config = dict(
    hidden_size=192,
    norm_eps=1e-05,
    qk_norm=False,
    attn_scale=0.177,
    decay_fraction=0.901,
    batch_tokens=32768,
    max_seq_len=256,
    doc_mask=True,
)
MLP neurons of a small language model. Each row is named by its layer, matrix (up: input weights) and neuron, and shows model dimensions 48-175. Each number is 500 + 50 x the weight over its row's rms, rounded and kept within 0 to 999. Numbers have three digits each.
Before each neuron's rows, "fires on" lists the tokens most often at its 100 highest values on Wikipedia text that the model never trained on.

fires on: "h", "ph", "cl", "gh", "g", " h"
L5.up388:539539456373455472498585505504454529585497423490575497537494519532504469397525530488589572531396469597467573630505464497465529455529519495501450531530539418465541531419608446510446502380415516475505522474474515463324545521475476510435489538502515451514444445477524576479434455559502552555453495508499459463507584490526477521556472492587488480535526585510540534543385470587509556456448

fires on: "0", "9", "1", " "
L11.up57:548590393533542458412536514587472553506407477530453590579489533472527436495541449535637470501552494551595467513452517459570462472466530494410591428473477499493535528508473528507564545456459503500403411606471453507436489507474463504484468394539541525525521532492532511551564581418502442483506495534396539518376502452523490527589521456478487536556444391471489547499586520470534506417491

fires on: " of", " acc", " exc", "ab", "et"
L14.up335:461535479526523503498506466518489506507392486437536550554523461584448508532513556621536481452378489566475468507389526506525517437450559532533568504521478516463544526496519479562516543493461593519406458419449494527500590476581446493553502580412484481550463502536439483561454560433465455500497464469534460518495523505551491527489473483493500476589542492531591574497639564469586366562486

fires on: "O", "M", "P", "at", "h"
L5.up226:513491473471455508444491510445534520453529490544541512557510479504503487456468557543480565543516489526540456437515553476522521601492450444513558535469433495513576438448401448535488610515582490515517518487486570464412477490497537489462467450491478410409536561537460579479566485589542461462480430491552421609490623617480541448482473508487569448542543476497585493462544469463583473552547

fires on: "h", "k", "ash", "w", "g", "ak"
L4.up366:471451476448435473496500543440491520451602483559554409530555521476504489436459453499513527553437491518459462630482544478506582460521504404503404493549387454521577525528397592539522498382566469491488536496594572399455479488508510529525423527566579532577563568502520506478434480504515480504522462529583575451460501520473450503472464518536478515597459499494453573496443451556538444501508

fires on: ",", " and"
L4.up492:480485498443551502432486563510422454460537548466476505482408457439596431478399589491601495567485490518542493556414506459511515534524495553483478499533492583493452444483520532499497489618576580347478496586518514469416553588557570411487486503472489400543509510537465496535416477500525546544631521596495510560512529443472483410492518557453476530642483520467500499529435466492529478438559

fires on: "1", "2", "0"
L8.up97:517497416494511542422513446545582497398544451471505511478522487566476532560527495597530468555488474583578483486427504450517532512430549463558433522477374531486507441524451440470565577463503545531464496614543507401488469495549515512510463473539436471582474498474542496490544460498520456525461422438412404471497581453513572494553543542518509491698417476516537416523556575484554489431540

fires on: " an", "r", "9", " is", " acc", "ar"
L9.up40:529542502541489418521443444577548455510530459551549485439440583534525446473486491514523538546430561510574494446486421492474440470493478420500485410429542477500572480483475514502537497599526530503500347516504474538441528518540498466494468471529453598543454503546629500477549460465397510484564439571513455491535503505442415450467471566614439463571478564547472462480581551473549542551456

fires on: ",", "9"
L4.up463:415502483501536479441492542480405447498453462496505455494463526463585487523526514512495551472504487520517527481492446471495475487484555496415415629517349536519565453470555493499526541529537526420521469531515644541453457464567490467468521516545427474332516476456562523471482504458511593547577430618474514474560488478520564470417488601536452548474486586497519543370532576456580452511553

fires on: "b", "h", "g", "l", "d", "t"
L11.up205:544553570420452519414510606439524505471571473479571406493500497536519514428517500468519508543588471567495481492523584430518490525528492435384488537468446505406473448573531555465500503447534508506529488499576474538514499496423549494491479560412476452485587511580503445472503543568474522532408515523545565453483465484470407537475469449672510505535504350450495463507428479476540419454438

fires on: "8", "9", "0", "1", "5", "4"
L8.up186:495484515482495491454523485483464545549481468476529448457524398499500505437503512476545580507503499385545468414647381500413490508580518468364514580552551498461412493441546513567477498571424484384443502496477559509470544429467555516590545470532461462489443404462501548523515555584528502527544539585515467506511565418477468513425509514464438523384606602497525503578507556430485552575523

fires on: ".", "id", "al", "ing", " |", "e"
L8.up450:483588533535499521522490515576537527530487451526512498445513518415503607453611412548586493493499472438427487493514452543493543575449502521621485403511472346486541495560511483591485488526473535514523489385482559502412455461439491463530569478523467543585506535524529637462534523474387557410435483468470491431556484583544475523516444438501488586532535541450522478520443489629454602503434

fires on: "8", "3", "9", "1", "5"
L5.up408:502466517397470510474552400524467476443403503476530401480437427450516558549526572559548508525497487481472446453663535444556474478477466513611539554538564500603488454532478554501524498521488438548506451494504652462450560539514503474564476394499406455477531478513551527461621520544529419464567443430545424512533530538413533493475483427559468507529487525499483481461496535530371521460531

fires on: "0"
L9.up148:538561502525518504488489538474521459375501566518529551532482574638568440587553441506580511492446471541490464464517489462498531544582563500450536456607444526482488527492484551531567516510497533444506468539457448544541477581522477596452504457472516495461509562498578472512478499393471503504493520502451414476484434488495555541556477553580576560630519391476549465441567557496515486349478

fires on: " |"
L9.up224:621498523634529534517458485495473539509482497455508553576511434561428459557511519527545474443447530595472485513528504544534470517638482532494535491463479529460419496521531540557473493420430594483522567407500535465449520474491408469515432558573528507519509460493481493514555408428426445421469479445475484470510524508489473572497546420450540483578446508448516589481590484536494424458530

fires on: "|"
L5.up538:602464489510523540536482458491507519575486485537549466512523476515457437473480484449508518477508487538445540497475517464485597487596454439540446509425514491513483537430509549564591518467382579443540505525495539468437483451489482509567534505627513503458513508544441535566447470480501486569469441437403523452470600503460459505592527450496440528509469461598539510477471415451441479530526

fires on: ",", " as", " \"", " still"
L4.up165:507488516476487489523459448490495452536539460449406550556451442508543529490522628462585576479422516451545559551504521477578495424533456472432529512552490551465425452417454461474425442532557539438536572639491436533512578525541550462502594521524586458550553409436503469550515454580473413488539566516436496466479581406441482409436522504502504490499424452509470468496484556454473518493612

fires on: " and", " or", " &"
L3.up175:533492499513481453427561453493452523504580515497511541441453492502576537558460533571550490389435528476535538429437512475462548490644478460474480544489539556426461449447541396489478505540485494492528509465466394517587515562465448424523547458486490618516534537511583611451424575475424453447527405496591543514499485460607509441546568519477439516534505605467471503582487465453403519475429

fires on: "0", "9", "3", "1", "8", "2"
L9.up161:470504504460512425475548477560503463520434567512542554480532464594445497430579447466447471458547480420561435487593448467469543496546520476458466471534498513471432558459524542560529545542535487443539532579559456554530601480435508546450476496548478506515476479491506523528480472646446539472467442489474531537548439508480462445505524420525496439457461565559581613481462562511442465453522

fires on: "sh", " West", " Sh", " D", "al", "d"
L5.up529:494429542447492471443561584471504527369555531470526463502522541583415562459561502532608463528478417619394431495409476453549533463550478462475520506515512537491499491459508448498499512463450477477508518487513445511508507503497415545452436412631510471544557455404437528509515505565473568487446541537544546555568436536588493526522644552566477368492474569522481434397432484452515462400488

fires on: "3", "9", "7", "1", "6", "I"
L5.up302:558456569410494462522564477514505463498487594464470406508517570486576542624549566446591479486531451410531475401508551508497435473530618465420567495463517466536423446577476450515453520561522539508512625602484539430542571490509476522537489409458596456471470463535528488519605564528450502434560484443492501587464451525503473498458505451471507548562449543525467520537480522465374525586471

fires on: " and", " or", " &", "/"
L3.up143:569453523522503403417506446540474513450463585498499480558570482506553501555423440489577552451514513541508480415508518593566498408554470525419485486449494532504546382416468434479529473512510535509488541559533454477534545589424519559524498463462397526526560501490525458522472580532644431521538530501517604503507504539603425572546458480538484484426482523513461449494518578463450589478477

fires on: " in", " |", "|", " at"
L5.up37:579391466506561567577516408478463517473553540506473527468476511589484555552519497500474465479449487569423470452438511502511541500495528467554515496446502488522506385499533527528540516437556614491462515506495484508426517526470496409515552520569454435467475496540390500447415490436490505551482539505446458522559548465520470646573487420523457494574490537499379459415556412413461516429488

fires on: "8", "6", "0", "2", "5"
L11.up264:525481459455487441588498438509538493572494507492574496521472531493550468473538533464499527527506507462464483533600456391437438491590458517450490514508513433483491462473565521611492563508530523422509527472645427507500594405446554426523548498505499490596410464495501460438525515574537492534530554481518493471496472532450446403458553506422486481323615441505558569489459525454425510479520

fires on: "0"
L12.up524:497522507487567547463541592425541496466574585508507558571382474528519564519583549462536515396481459562537549491432581524490466532606529599483581419614518508478519584479511576464481577510579530481503400428496510607513452511448490566512425542426515572469493493584502458541499406502429347483535484528459444483535539573496422468503517536510516541516484462478548520469575501405418476460516

fires on: " in", " In", " Tra", "|", " |"
L9.up136:550336534633517602513440468432517454418550452454519525490437562554441546541449525504530549494502500546451546433561530527472507524502484537426491535444455524497512417490395516494574579507455572475505477514537504381474473528584489511526418570543492520567449424465422512488547442419577474531526420527467478531459518509501506618503559495548523441523504600513444536461455541427450476466435

fires on: "0", "1", "2", "6", "3"
L12.up74:575454509451532478556468511529529525520461468482509543420507417542470445601538531485501586496514450512486401561555476482465512560532496518457590516490530512468521430440536418532516652515562450518470521536595421420481578486537477560520567462476442491558469429466519461523481427483421500548476438454495473472535521437527582493513441576533491522354548556545558434522499568472405530420448

fires on: "9", "0", "ă", "ov", "er"
L9.up359:466520503520520551483471487546509527432487585544460515464523566506635458490494456457524475571483428612511427525511532498498507550536543409514521490550499554404489440473375537428481510437496457503457477596503474445493485535571490523467558379475524511485454539483638469402491486403503557467536480506521482501513531560542535521634468529444554488521490553528431542475476525534475511426515

fires on: " ", "B", " s", "D"
L14.up287:461400516481500530420498494493495515518538477532603595465524489481462552519573515510549516579597482506524466577537469428436476414506432440516555450478391463463410486412516555426459479482588481511511527481553443494525430445454522506522486524568568520458415520502482573503581501472474597499565534477433482467485456421516528424541540582515417581527462446499429525406365514521539650509504

fires on: " ", " T", ",", ":"
L12.up255:397461585510568462554542439444417498481507490559461575405537582513392481536412516588568504509493592476530488479535497496466470456465454400407552461595462465492466520487482488553542506528563549541418495515447607497496522498555518564436496474557554496540545508405428501516553478493475562527519497572551510539508500473342468546512397552586485507465554525479455562399455598501495510460510

fires on: " |", " and", "ang", " ("
L6.up176:503537444490568459494573543434462466483500529462464530475531493500596618514435457505536402465436459478474546491437506468503542472487542414490486513452490542450387435460476508568584441418446644584487436524548503552525592632548512523484539473567545432479466548490504552547419489518472504390603494538479438574497617396505506505489510541496614474588482435485528515427497534476490562440468

fires on: ":", "M", " :", "P", " of", "B"
L5.up262:498422508494481498444531426478419484413533570552564452458513407540506565492500423589548536532493488486586457480562505495397484479582457495491587535538413521502398464498459558543526522502516398420429487528505546558442541517453578477513480381512477541519487513567556530404618490507501531528573498513480417562529569571444445503433510465520534511477580451460519527392459517506508561515479

fires on: " ", "."
L14.up31:422430504540514522457495440532478528466492410523558570506536516514489443510534493507484396463468553425471538449593423546501482578478448592517513485620484534495453513492444481474441452520472508561495494468523583509536380407576597468520528468513509547531459499463447533478462519445469560377485590510469563495502490585491543493478554501564507548566578558489457550397412479540574508486572

fires on: "g", "d"
L3.up419:542530508481495515472602516482465513496522499491591421502498571567406448466528624518545511502543432570462565462447509525433508406531544438485478490600461498464469476526481621479545510449450560419467476493585506525505506461513451565569465632511504451463581526587524543495477489524540493532481481497564516562526502523516500564571423523564461467539368525457501463454511532538505527400417

fires on: " (", " an", "/"
L14.up341:520569482603530444474615451519500519483430534514594565497497612624537463570518587488537458550475498498559523387570536477524407519498439437519503465471572475487560526550523525432549522573463513541471457418498460466459509549512598563491520476404514479443439484497527427499480568534533547416532522501437495552521475495436450512475599536434501493515439480413371529546473518549503563468389

fires on: " |"
L6.up429:506485451487534538547516582490574515617515546430497507530530509533432454547448537506616469503365556537465518465445573444557570491511479472444531553475528442475518488426534570579559584461476526448447497430440524524375438494505577482520478588571476436475517500527373517435487478441547531495468499522478509404479556482405456425585567455514446534480479514510496461423526470465511548523514

fires on: " |", "|"
L8.up561:562423528576552556529476486523546490492518533468521505520499464606459459561537540483573530505419565548429566480461460528562566501581468438482502464492526497522458451498495574454481463458395605429552472389487540509411479445579501431532431613574495443539505495531410491540528491464525425538455552485444443454416561540502431620509530429499434457549500662543499523468475460494486430454538

fires on: ",", "v", "av", "b"
L4.up44:444473404499473540413516475526466538420450498508416508465413563449396440500456477591504562566421498554577409522489529561500578432551490504561533473479540513548527524507505511420528447491556532482516524629602494527386478515560490480579570571514416508501435503521590567539449429536447479521584531540460461495448405515472493449460543506429472457468505536523523471499498510438512509468559